config = dict(
    n_layer=11,
    d_model=512,
    n_head=4,
    n_kv_head=4,
    head_dim=128,
    d_mlp=1536,
    vocab_size=8192,
    activation='squared_relu',
    norm='rmsnorm',
    norm_place='pre',
    norm_eps=1e-06,
    positions='rope',
    rope_base=10000.0,
    rope_fraction=1.0,
    qk_norm=True,
    attn_scale=0.108,
    bias='none',
    tie_embeddings=False,
    parallel_block=True,
    extras=['capped logits'],
    init='uniform',
    init_std_qkv=0.0187,
    init_std_o=0.0,
    init_std_up=0.0187,
    init_std_down=0.0,
    optimizer='adam_atan2',
    lr=0.000924,
    lr_mult_up=0.92,
    beta1=0.9,
    beta2=0.95,
    lr_head=0.00568,
    warmup_steps=482,
    schedule='cos',
    final_lr_fraction=0.1,
    batch_tokens=[131072, 262144, 524288],
    seq_len=1024,
    doc_mask=True,
    train_tokens=900600000,
    steps=3218,
    dataset='wikipedia_en',
)
MLP neurons of a small language model. Each row is named by its layer, matrix (up: input weights; down: output weights) and neuron, and shows model dimensions 336-431. Each number is 500 + 25 x the weight over its row's rms, rounded and kept within 0 to 999. Numbers have three digits each.
After each neuron's rows, "fires after" lists the tokens most often just before its 100 highest values on Wikipedia text that the model never trained on; "fires on" lists the tokens most often at its 100 highest values on Wikipedia text that the model never trained on. A number after a token or word is its count.

L6.up983:485481518514473525497473490524534493527494550508497522514483497497483475497461466499541492514480512490487522489533495460491491500472460517492484533504498471481523513495496507474503495497513545440463516499515492532506510471517486550492498445482506549518482475536433497505529526507512454471
L6.down983:517532499534502520500538484530432495525537459496493527505535514475535425436518532491488526501536461451490503497487510462469494528505476487519480524531492511517471451505466519500483452481513536511529491523498496444499501543484518525479491512493511514491485461500502495524474523514499518502
fires after: "  " 17, "%" 17, ")" 8, " 2" 6, " |" 6, " 0" 5
fires on: " |" 48, "|" 17, ";" 7, "\n" 5, "G" 4

L6.up202:467464508486484462523499519476489533506506521521504524518518516507531524454485507503483449454455518519485507444488495473474480490484499520513524512485516520453502489477518459472496492473523519511515475459509496513502551524492492502508481474524456502530501511501475535503502480502465474479
L6.down202:467506512478510467506493540492519497499554512508489497463513502510468519461563509455490553493510487508520479470527559509508472469496503507486512539487519497503479494404508518501528499476461498519485496485493498479524472520460522493463486504485492532468531512485528534500505501487518526501
fires after: " was" 31, "|" 12, " |" 5, " a" 4, " became" 4
fires on: " a" 30, " an" 13, " Year" 12, " Title" 4

L6.up1190:475518512505490519492498535525502451483489515477510516483474480503570499487507466521490513501493460461516512495462479467487499528473482502526458502500498494494551508500528528499499499440492522488557540476511563487514517515507501551492493479513455499508504501539457470532507538520483530486
L6.down1190:466538495482492492438489446532438555463495533479513483516525496495490488522509523520481521523463458506546523509520448487472479493474544499498530460470508532519490473510507518500518556448485501489477522502495470518495496517496519473531507550544516530503493473481500501475530501508514541489
fires after: "-" 45, " zone" 5, "=" 5
fires on: "-" 36, ":" 10, "S" 8, "al" 5, "sh" 4

L6.up505:482486509466457515509478494459526515460487456491478508524521500509540465486483478488474486515471479494524516470532530461493529493533492488521500482494512492510499485502479500491462537469470511509504487450509500462511476504492480554517521537470421499536490479550442487481485460492490496502
L6.down505:510516485475554523516542506505519487518473485456489491521515514514468504465502484511515493470485494497522480493510453519431466477487538487478555501521480493522510537509481486505504489497548489494468467500511462480502544536528473491548514521526511507527498539495531514512503478483461533532
fires after: "–" 77, "in" 4
fires on: "0" 65, "1" 13, "us" 4

L4.up1481:504513469511492478477519511494520485463494480503521505485479510483529485495521532519492431526508475509490514554540496522472516529504515514507507499501495493533510512528498515494519504538541549458523505461510554480517542512489501534469487515524441511487521502512454480460530492486494504541
L4.down1481:487488498481531533490481478504512457494508475501475498489531555471481492523497479509519553478485516530482533504479452475500515515529485508487484506488539494561471506490531469463506498487493520496490511504495515481486495492477461498464477536509493516508496443476503514530502494503536520529
fires after: "-" 40, " 0" 14, " 2" 10, " 1" 8, " 15" 5, " 3" 4
fires on: "-" 66, "–" 16, " -" 8, ":" 7

L6.up446:490477505514515514497509489492489485492498543497437507524526481539510496496471492504552507473491491503507495480492485495511457518500480494475530514502422472503518503484495487510466524500508511501532438498508538503530505509483505505509497502484426480492493480485431508443522496461494479507
L6.down446:502476530471506504519509556482538474494587485522482487504536526456513469498486490482464478472514557515521473473509495509464477514551511523460509487540578513538536504515499451481508521492517422523521487490520474503505526514511511478486506508496500476501502479452482498536488509488483519504
fires after: "–" 58, " silver" 4
fires on: "1" 27, "2" 18, "0" 8, "3" 7, " silver" 6, " finished" 5

L6.up686:464469483513496470490454497447476488506458504554518509495481510550528482529511532514521522484511462529502481511499513533514511479505492487547501503477514527474515466488534514505519529502513472526523528476498463490557520474513485480515499510491456513518490478564475496525507465497431556523
L6.down686:542518501490514523516496533520475495451512462501462498455495476443519504472521472539511518540516521473485487469529493461501428486506488504529498485495510480503480478521486485488469486527480511487466484498527533531497463535471547492512518528524544495473535499481544460517494496467510503467
fires after: " |" 47, " 3" 8, " 18" 8, " 4" 6, " 5" 4
fires on: "  " 26, ":" 21, "," 17, "\n" 12, " |" 4

L5.up268:465511497518502492434542553513480477480493487501501564475499497451510517513480514486470471508493481556492548500496507464495497446468487518503492528525533456502501456495522465504452542484535526494505496486534507505479491505476496513483512523513486494499506502529505454494517434510527518497
L5.down268:489488497472522493509489485515476509526484541505492481501524397483453539531524506520491481532506530491538486486478538534532472502492552480525466492485503456474488491502517527531550515499510534513514508510464458522511517518483526460475508486488525505520497513519468552489471473532461489511
fires after: "\n" 49, ")" 10, " Cu" 8, "_" 4
fires on: "-" 49, "," 34, "lt" 8, "me" 6

L3.up465:524528550488516494488465474418487531507481495482489527476516514467541557501503559520531502507495484476470507510514536499481496513474506501517513462543491497495516514510496505493445472480507511481441482491457512491451488501542508522472549473516475486500502503511468467472477507553542486527
L3.down465:535469506508495530453490528510516517516511484465471526541502493542512494513493494511474471496500500519535485510503488574460564560462484522449471509478518504473465488508494492500486524513531506523486518482494510480514453524451512516485529517468533446512469487517478517503467479435523513510
fires after: " Be" 13, "|" 11, "\n\n" 7, " Ad" 7, " Const" 7, " Su" 6
fires on: "  " 18, "iji" 13, "anti" 6, "tt" 6, "ela" 6, " Luis" 4

L3.up709:499514497553514527522533505511505523481518496509474566493549517498564530512519479515540480516514492519507499515540451487493471481455502490495469509537478494509485470495471513494485544481596494520516525481445507522488511513509499494548480476470515475504518527508469522493537476479514459492
L3.down709:514522515502549535490482480508498572513486522456500481527511499523442516490490523542477514484513528492558473480485510507494555548508509492540519494528524583504518550507499485501493466513450529527483459513508519515506495483480496489495503530480505499459494469511520495502464475512514527502
fires after: " |" 42, ";" 7, " first" 4, " on" 4
fires on: " 0" 46, " his" 10, " goal" 6, " loan" 4, " Total" 4

L6.up1475:460502495529495467489505556461520537491469493501426518472513493484518481512478522549486520502478492533502530488532493490448447502497497506501487503514484521575559497522521521516509510509528525486467488490505477465527487522470500514488496481524495520523490544567505452532517510497472506491
L6.down1475:488488495494492500469490495497523522512496503470486500475512453472495541504536507507497518506530518490520494459489499540468488499491492483501487502556496481477489534499508469480518486472503507522516491458486507497488483478545524463482522496480522550485530555516463499509522504488496530521
fires after: "\n" 53
fires on: "-" 48, "." 28, " (" 8, "|" 5

L5.up343:530504508463493465497540489434499499471449477492440561497470525480489513519478500480502508482473505510452504546453499492471488484518521481470471533469447522525481499526502481529501561522501497484521532490492507520508499484504506496511493470482451503493499503498451531496547455477492496536
L5.down343:462496522458516503506486506505495516521489503459542451506478546530478521465527472490486512491488525479553500488526489468507547496497515510505555471515463477459538511508501556479453482527456484475466529514456490502482486472503486528504491506485523527493535519541510522495440488482521523545
fires after: " Men" 21, " Women" 10, "'" 9, " women" 6, "Men" 4
fires on: "'" 59, "s" 19, "ing" 4

L4.up1416:528503535496503529457500503484485533497476555508493477522524498480469526435512500563486472481553473536495488515566475509469485503509511551520523500508482445502490499491506491496522488483493539494517478487503515515500466486484495512507516490503536508463527511549522497522515509477561449542
L4.down1416:540495528470452485560519540496524533516477481435491530507472527512557471513507536477510476524544525491477499496477504440511458503501472482497488484515490505471507463507502501514489528507498449467481511525502515507521489592489521504507496503511504494536462520488503474499481479534495520487
fires after: "\n" 34, " M" 5, "1987" 4, "2011" 4, " 2013" 4
fires on: "-" 93

L6.up196:468511495504492512538502508467501469495519485481513500525492505483491498464511502543525508473494467499519511465481491509489552485500462508508486511517543519521498465455525494507511497502513510486482452470492494512446508496519506507468498540484515512490464501497462472508480498486496519481
L6.down196:493535486474503489484547516495504457460516528523504493482538490497444519491480508425525520487459529521482502492515534492493478486499495488487484487556510515535485481511479462494499503480494528491525498489502516491515453495508512489500506513556488485496547555499525498481492459530505554531
fires after: "," 16, " a" 15, " was" 12, ")" 10, " is" 6, " an" 4
fires on: " a" 25, " an" 17, " was" 9, " Japanese" 6

L5.up480:444493545506487489520521515510515486516455533503520502525501503503486472507512444505505536464440509462464485501485511444459533542526446482536491521477504504501525508551534474487497532517508539527510503448503545493504513480513495522500524530490484507516491482496460458496502498528462474516
L5.down480:472572472490495553562480495494477519488500515510519469491496450462518517487514490515446524474515477509501521426465471482469520483522470505532449495505507501482504521483504499497506491433509469496506506441510530539480490496506571454486498474504500493497508473470509520481517489480456507509
fires after: "|" 95, "-" 5
fires on: "-" 100

L6.up931:481513547472515493442512520438492535492493489507476522505516488525517551448472525531473490544452516565482508483521517458489472542477496489492479473519537496551477526484538509492501528495505512514523460514465533517515527499480502522531500503486468521516477541545514503499521493504488516499
L6.down931:510500480518508502493488529500513505505524493474504503489496391507512499521513509510518501506475504491482500528495489488483519487496493500492490511509497519516497497499497510500496475487493494506498500511475513505521475504511531465500474498500470512506473526530464501466524491514502525507
fires after: "\n" 48, "\n\n" 7
fires on: "|" 48, " |" 33, "=" 6

L6.up1279:478481505486458476533487488497507503518494544486521545518520488498479525510502513504479510476451527496506528501506533513513508500518485490492480504491487499543519524507504475509482539498488535545487512484483527521475483504445533502522499490489503487490489487510474508471501507504474488497
L6.down1279:482510475494526548500480534503521494512479445516490493502498534525538505549562517483475462492526476485500484469488509515551498483482535507502537470520500515535509501454509494532508500511517518537506505501492486476528459531516480513481527547517554455479475498451498508543508485516475499481
fires after: "|" 68, " COVID" 7, " Dem" 4
fires on: "-" 79, "oc" 5

L5.up977:491479497513488466479507514455536493482484512505528489509554484496512538492496484501488475554510450488509504542480496510489474559493515518494457461525460494512495484463455501475519511476525496503476500439517488520483541529478469503492511500484483491569483511528509491508483560533526473471
L5.down977:461490530482538493495493503528504502507466514525512487486522558520497500467486506505482501491546539504505469509475524467497513493524502447464521524488523507488475513494516544500560476512498522451500479478525494508486475516472492488478517486551492493473533469501490468519542513498484480548
fires after: "-" 83, " |" 7
fires on: "-" 83, " ." 6, "." 5

L4.up779:492491525509498505513496497504481481513525564504415495492488492527478484527499496497526521486448525483490516513530464493475519479518461504514469497523486527507503514489530478520486562460547561529495500450523547539508509460504493514514488492486469489473539508487459519535492490541476497481
L4.down779:502532492523461534483504477476514517504499512527523483494483464523491480507505492460481526495513498516496521549480507486474520476488460515524499501535521515501497538474524464459486534448504542538491494462478502516437469498544508481458502509519491531530455499505504498491515465555475518499
fires after: "|" 98
fires on: "-" 99

L3.up1515:507514518509548539458491521490452523499439551501478494514484477507517539459493511545510495508455491518522461489479467515498487518443486489504515500523453474527481545480480476450519530485523511500517495507464572463506537487455506504495515508482504482467510535507498541491518494503500493534
L3.down1515:520506500482498532508495497489512493509585493469534472509497532460518458520542503456503524503488503529493535515512508508492519521511475538509499532455508523515472473503494518490519456501459519496528549503497464499492496450508499487506469462513479462463481493504481456545507516465483494480
fires after: " |" 45, "\n" 16, ";" 10, "|" 9, "\n\n" 7
fires on: "  " 39, "|" 11, " Label" 10, " AUS" 6, " team" 4, "-" 4

L4.up868:476498503481481527475509445525512520472507504523467551526535554487499498527539442514485503513456484492470523466496509502486528473497479466462510491526438536516505506448506494520534516478505519510498520445496463505520469518479497527522460472504488491509494504507485486515472512481536480512
L4.down868:485519490437522546521484499509503471541518544527514503485531470522469485518493492490499493498496454455511467513508521485500535521453466504494528482484485515480506478554524485486472487499519518444474487502444485497508498502514509516454495518535481485505494532489520514523478481445528488497
fires after: "'" 32, " Women" 15, "Men" 4, " Men" 4
fires on: "s" 36, "'" 32, "at" 6

L6.up258:479516499495492529455509533490534522440500484504520498538532503505504521527531454492496450476505457509480506551458525453507485500524502507513513476527464465535499501506550489482484555492472507531512439498536488508525546514501506512470525483547457505491516497515493505518509510457483479507
L6.down258:470459497572524540525497499530474470495506512483518490540456508488505498515539505493517524499526501489511475557485472496514512499511528501521505469489521530532523514481523510468515479470516552476504489524523449517535501543491464514483517514516493451517474504496498498514461511479475524500
fires after: " (" 27, " Men" 15, " Women" 9, "-" 4, "Men" 4
fires on: "'" 41, "La" 14, "pa" 13, "che" 5, "la" 4

L6.up1196:448520472538498527521531504512503515490486497533484532474514546493504458531471474564500502523476501530514462482493496431499451527469474486536509493535472484484555482484504531476490563506510497461466506494477457492501460500497516545494459515495515505492502479493495515482524481505505543487
L6.down1196:494488490515466517530482519503523479532469494485487522483486502473445483441525478476543555490500474486509491537485433529434491525502483485503471481520435538505516544503512451510529510512530470452527453499491502472520528533505538461471473512481498489471491517489488479508499472491476542515
fires after: "–" 36, " in" 9, " 0" 7, " for" 5
fires on: "0" 31, " the" 15, "1" 9, " a" 9, "–" 8

L5.up732:521487519497494550521461522502500464519483499513454472488561496492527504459507490516495548541489494514537461491515503489427486497508510487526505515493531486506519476501515516502494482507502526504528487496469485461465481506493482486500532547530452540454470514549447488500529510500475458511
L5.down732:498481521529463481527523485520495491508475494502472449520507509454504493511495516494513496484462520488536529462534505508527511498498489518497474502500485515472495481495475496547497496537491476492477519507516483520463496472477497526471469530519524530502478535507498452514505500470496514506
fires after: "\n\n" 56, "\n" 30, " election" 5
fires on: "|" 88, "\n" 5

L3.up812:479502514524478506497499516512498488458453532451519541505440497506484478494472485521494503506501443516474518501470486520496500507478466452491470497492473518500513494486490519473470495524509538490480493485448520506470481510471476533499499521521473486469536514494513460495507514506492477517
L3.down812:519483460489503489498504556473503516461470487440509499434518540562498488535479504498515515485532481514508481508472527513527518498559532481531522503446511473553542486490488525527484483508491450493503511510522521492495523511472537479498511522485501503540473490512513495492516510529496531524
fires after: "\n\n" 54, " Sha" 7, " Su" 6, " dis" 5
fires on: "=" 49, "E" 8, "tt" 7, "f" 6, "pa" 4

L4.up1185:451490494514535498495489552486508500449493513543512523508530524516521473514516452523495464553463510438535501532471555482480503458510489502490463480544515493498508455535479510491496518486547506510459482505524522501492529503480472539446493519470484529555519480526461458495523471517516499484
L4.down1185:467510506500527495493469498510525508531506548510505504527543496489475486484536494505504482519515565528502531511475458508505543516522552481456529529522515509516504490552480440493513518486527515547525480489472498453515513508479556489528469449496497504432537485462490473511512472438469497537
fires after: "–" 71, "-" 6, " |" 6, "S" 6
fires on: "0" 19, "3" 15, "5" 14, "4" 10, "ing" 6, "2" 5

L6.up1248:483502491469500479461523546478517525515456491516460519464532488514507526463513496526478486529475471490471511486565498466489428545500507492487440501513491505532527482487484511494516516463535518521515486497467512519476484494516506494522509480487459535523471580533456507484538480501481552535
L6.down1248:519490483508508493483498523496499508489491504487496505499496452516522501490506485511516498507487475497494500499496487496469515518508491509482485517529485510516522495510494495498497467497515517503509490485491498508508481499521529468492489491506496513484477507505477494486513504507501535482
fires after: "\n\n" 63, "s" 4
fires on: "=" 63, "." 37

L4.up1482:485477501481483512502513496493515473463501512510511501463505500519518494467528506505498522470467457502506520472486519536479493481521533475474490503463490498506531522510470500494504545498507506477521492447504534529522448478455474502486501485524460557541448554569450529485505506522498532535
L4.down1482:478459516491473518527510459466504492495460507506521481518522522460506493464482491500485511501498509482513529482480486489458497496523510498530486541494544531483493489504531467481524499546534514500470529487479499517556464465495470513471528476478490510467506489472503479544477510492500486521
fires after: " |" 41, "." 23, "|" 11, "," 6, ")" 5
fires on: "\n" 56, "." 10

L5.up124:458466492517471493519511453469519504524501477506492517478490496540495500520505536501489522498512522517476473524490504512473482501540515497513505541459527478508506477519554457517490535519513521499520497496492463494485521480527491488518545518502457498508505494489435474453474485425474511538
L5.down124:534509502511532502498511512494490494516468535524505480524524527447543524446470455516519536510471504510506512494512494447500519524529519543490490495533456553512520467523478506475487479527498500490493518489543544536521495515500414523462509457502484490530491532491480507528515531526527468522
fires after: "\n" 32, "-" 28, "ém" 4
fires on: "|" 67, "P" 9, "on" 4

L6.up427:448492504501499492476492534481508540469491493503511537517514487518516529452467514516499460579483513521489497485531514453492444508481475518491501491545551493539495517483521528493506500530539525519509479503472532498502518491501481519543504484514477520539448535575454500496519489497477530535
L6.down427:512504492524506516508478520487503507482504494489497529496505384514510503501513493487513493507488485500495517511506489492484512508504503519493486519524498510533515487508487492487495470506490510520496494506483508509530486501525527473493484479498480506489464511533466493485520483498507536506
fires after: "\n\n" 91, ")" 4
fires on: "=" 91, " |" 9

L5.up193:487495432527513497507509488491475556444451503515473520501493485453476545499481473490480524472529462540464510515521521511480514562508495511522498509519502509497483526522519490502479526483513488455502497503511502496509502520456503500496487520517473527501518522521525487511546474494529533516
L5.down193:466524507510516483510472519511486496503508484487517457470478383463564507512465510522504502533491543492485506482447516492531486530512467482500449509497464448477499463453549497510530489478512484523525504479452513475510528536506502471496485487479506528505532496503494503482465472495510495495
fires after: "\n" 100
fires on: "-" 100

L5.up1048:518480492535500521469498493513536493517479509502467481481504507473535494476489539539474515490491522503488453518468478490508501508463528436503491523487492517527534501502541511473490478525510517477508457508481494497473521477517501490528511522519483511475529473510489481483536486500554479503
L5.down1048:497524490533501481527483496485512468496532470465538455525472455509460483492497505501458543508524501428557502493497479457483556442511520537520489500455500517517497538469496509521511514507481529491481548483472476454505517517488476524511529507506468451497470473499500510492458481466484517498
fires after: "-" 49, "\n" 20, " %" 11, "s" 7
fires on: "|" 69, ")" 17, " |" 12

L4.up1307:492509506482512505522536476521455500499513507537482530494514496443481535504494501532466514503528489521536533504538514506477499483474492507515508471546501476516498502511513493525485510506496503468499487513499501472490492513443505544513464514487491574496495526495516471468536498481482529543
L4.down1307:514522494509531460526507537490455503511523520528480495478516426485482498537467533528508468519506503529507486514490527510540487544452482505547512478503539467502521481511524517476540525481492486473494490546506502514499470478550501419472505501503542526549509520514481546494488505502497514524
fires after: "\n" 98
fires on: "-" 98

L3.up1464:515466495520434476482536490546492522475511482469509489499477501471513511498506483519502480482473485511485493492505529470496454509489496475506497516500484486506516513514566477467516545497477460517491490439493510495505487518431455503527466531482484547495488498534499498526526500508512448521
L3.down1464:459528520479526490469503479533513498517527481516517522522505410466453508509523480510482508469552479495495467536491476520532489444461516509503494478498489556476466527503477510515508492527471506517484543412501505509503506484496514471517503474501515497530487489489489521475558511502500491488
fires after: "=" 45, " the" 20
fires on: "=" 42, " game" 9, " test" 8, " School" 5, " Miss" 5, " gen" 4

L4.up861:468496467497493533517462503503472506489445499543480558503461518511495503506517431492511522500510488523506522505545525514475486467465464494475473537517490499495527491542516467485523502485513504522478537491510495484506500460504511511452521470513525531513492487522452477486492538521549506507
L4.down861:501457499522554492529468508490492521499486526504504483488523495499478458491471492469477503491489503525491494456535483462497522527506509513557470522532490537509495498468508485486488474506512537521529527527493508500508484533504468511488484497483464448431496489510485519523560530463489492459
fires after: "  " 14, " 0" 14, " |" 13, ")" 10, "%" 9, "0" 9
fires on: " |" 55, "|" 17, ";" 11, " —" 9, "-" 4

L5.up1525:486519513475513514493527530488478532450453499533462554499530483461547506460517503521469540503488499496486519518493521476477508505475461539505488511505492469572505506519486505507503478516494539542552472521521533501509519466475515515485481512514510494494488512515509480471516505480467480510
L5.down1525:501539520505481476497497495525492506496525509456478508493471378512470498545493538488546490511509471512503470480477485470512457514527565465483467434512484502510514504505477507497532503510486479470483502525499507494515468511512521481489517510496462525499546517518547489533513451498478489472
fires after: "  " 23, "\n" 17, " Party" 13, " 1" 5, ")" 5
fires on: " |" 53, "|" 24, "-" 16, ":" 4

L4.up1485:522477514480481470522484525478489512479477497507498516517489502502561510442492473508494488520455505519508508472532487484497516523531458497506459517497494479549511473510539527513482506501537504504514506484490513556523487473476498507486521500500455551509454514541474503508507505547493478504
L4.down1485:524451516484498497483495523492521512479521498504471540503510447508532511488524493504496478499465474529510527506503508486526471519492498501500515501493538498531526518479479508494493425507500523500490488477487515500509491485515534496510501507492480522498484519551487516459524510511479509519
fires after: "|" 56, "umb" 8, "\n" 4
fires on: "-" 44, "ent" 9, "|" 4

L6.up1209:523418527513480468434501523485444523519483521527503513471523511518515500506474468518432537486511492503482476519517500501489512505521455490494516507495478528521513468470542521538498491498508515537472484481481481489557529516511489494529507525475528538513483478510497500501499518487490413520
L6.down1209:479558496523497510532531517495479457516513498492511492519524524467482560502488509538511483499502453483473515500492514482512492524477555484480508524508510452479473476497486492514486476509548536483471482523575483477484512490504458502542503516483503479529489529535478485519471485464537543459
fires after: "|" 38, " |" 22
fires on: "\n" 20, "–" 18, ")" 5, " quarter" 5, " •" 5, " 42" 4

L5.up516:455499513526529499536512498505475520501468501523512472527543487516475509452529430507466493544502542502531499497546488479495532529496495520501468471472442498481460512502544489474511520488527527529483479401508498514484498533469488519485469508496501545514472488531472493499497499483498461506
L5.down516:473443488497574479490447543514483471457508481479535492497529442493508476491511483495541486512504522499484476493491510501526569441538543475515519544488523499539492513479467478521505493470481511503530542513467488462489505533462502470479463454508469505492508535487493470525451521515535500510
fires after: "-" 51, " |" 15, " P" 8, " C" 5
fires on: "-" 45, "ita" 5, "mm" 5, " –" 4

L4.up304:509484462490488565505471520475534496514478516525475556521491509535502497513522508481489452489490497545500507479510501482478532457497509523518472477529496447504511482489501483471500523488506471510467527511522511542465480457513527535483498519501524545472511495519454507479583470486510507482
L4.down304:506510505494495509507461519505508480537473506453543533519472531488458469508503524518505512541488516482486501524492500502520557564522515489549499527469505514485489502521460501540519476516489438492512505528456513464513492546526476477506457492494525477490504510498520450525463479488546486552
fires after: " |" 58, ";" 21, " 0" 12
fires on: " 0" 39, " |" 12, " 4" 10, ";" 9, " 2" 9, " 1" 6

L5.up441:501504492523490523480506565491510505475462467524470551522537513511503448453517490516515505539474494474514515505473537449501527464516485495515488470538477473508488459519497482545489545478516507453481515447495476507496504529495440520463506473476505512473516481514445510530500478528513526493
L5.down441:510453522452534503512529545516582527507473517522499503548501484499513532469506522498449491506537517490522513489486517510497544521496555506429506506505525469489522565464473498498494527528457459479448528507535498503528485539527503501508491560520479515485486502476474468496546490465480506447
fires after: "." 35, "La" 16, "'" 15, "-" 4, "," 4, ":" 4
fires on: "b" 16, "s" 15, "0" 11, "2" 10, "33" 7, "1" 7

L4.up853:475502522538501495512506528520493531464423512504503493527490493519531482499507490501512484482517499481491478475488509466517465469461509489480460508515457497527515487489505492525479524514518523469504491465509536522515487494481441493479510511473494533499490493555437496527497527494493499506
L4.down853:462490506492511485463475512532463528476464482504503502523500494522542479468479488496453543495505503476497443523504539469474550513513485532555491536497498491493495558512521516480520491479465521509458534459517550460541464494452516509487460510475504493484467507493499491489492441503458498486
fires after: ":" 20, " |" 19, " 2" 13, " 01" 10, " 3" 9, " 4" 5
fires on: ":" 44, " +" 14, "00" 9, "." 5

L4.up1323:551497528491529524481510454507521488517532537514469475516513483511477513509531464500483496457432500485460458508497480468470512515513461480507469496488445530492475500517542498492502525505496513485548477493503484532488519487487507497537507511498511480481497494524502574537518490538507449484
L4.down1323:464512541505493518517485468478484479532495455485519489495493496485551491472531500485504560514550501493479534531481482497490549474497507518553516524431483532490550512507519490494491471482514529471505512488481502466507492454509502509489520458483490478516504457510495536488490506514523497515
fires after: "-" 100
fires on: "|" 99

L6.up512:470475499500471490467513521471527529496470504471459536461528490502479546466543513539499521497477441520516514491514538475469484534485483491527483496496513491540525528516504542500509525472531524509473482515467526516499469499510504508531508501501474546523481537551467512458540475507503550550
L6.down512:506484503511505486478489515504519524493512488491505482499480443512509499515498506509504503503495518494475497532514504476481517479505507498492459530526524515508510508508508502516517486498504504495512493513472512505520501500508539483494493485502464514495485498506467474473529497520516499514
fires after: "\n" 31, "s" 12, ")" 7
fires on: "." 69, "|" 31

L6.up708:523475515551475496493463514512460485544471536518484505531488510509485469472514533488527511538519521533499490491561470526531510507519514480524482488540470509465477507457491523503489535515488513506492496487474451538524538472525468526495541493520529506527487469531492520516510522496525491584
L6.down708:479519481497517501493484476519509505479460510509485489485536506512502539493514480488487517526515516492466493486498524488525477500548512496490489527477515455517494510492502564511501503481483482480481511466538494480521482533497538537497467546509497504517500526522450471540470479490514504532
fires after: " |" 48, "|" 5, "G" 4, " ±" 4
fires on: "\n" 46, " |" 10, "%" 8, "(" 4

L5.up668:488492481506521479438546527469493502495508494527491517510495503482553529536504423499505512486498490481497526537523510497430479532508471500502477463565500497507500479503495484519504506500507567508518456490478530512511481547462497510535477450502514507516462505491481537488532497469501509454
L5.down668:507511491508504481507545513488457476468518509488497486533497499517522500510519527484570503529468469504541548506503484515492508476532549481460510475498484494480465429534483479461501513496496504496494492512491493517515461472498502477469470512483546500471508514503539502503472507533497524490
fires after: "  " 82, " Party" 9
fires on: "|" 83, " |" 7

L5.up1532:471491474479482463528488486482497458496460488530508562490490493480515517515548464479464470460509462515484496495539554516452495470468491484489457502516501512523511539500507485488511530508475497484532519495541518500509493490524520518480494456517489540474494477514499499539480517519509540496
L5.down1532:520473525507487455494491525480462499500495531488509450520506496459499472548481535527514478491498523509506541507502492475504525522538531479555527498535529460481492496519495523529462470489535550502500492513484475504460477497448490482541493517495481475468476523502494494473517528462480487493
fires after: "  " 28, " 0" 10, " Report" 8, " —" 5, "%" 5, " Sport" 4
fires on: " |" 53, "|" 28, ";" 4

L6.up510:510507561466463483522536518484506521496490492497477503491508496523550511498514504531508523524498499517509468485529485472488508500488468449508507527483452495541515498475482506517536502493514469544503492468482522549474491499507509485488510517507475465488501507550452470447514485518478466531
L6.down510:535532535525482480558494486490495494497555498491548502478536511512506472522519515468472556484569540464485518513471459483506507489497530494494502502473488497499442481484516525497523478522541497480489515520443483438501530467513515516466517467500470479529502540504534485514502484481477471538
fires after: "\n" 71, "." 7
fires on: "|" 73, "," 10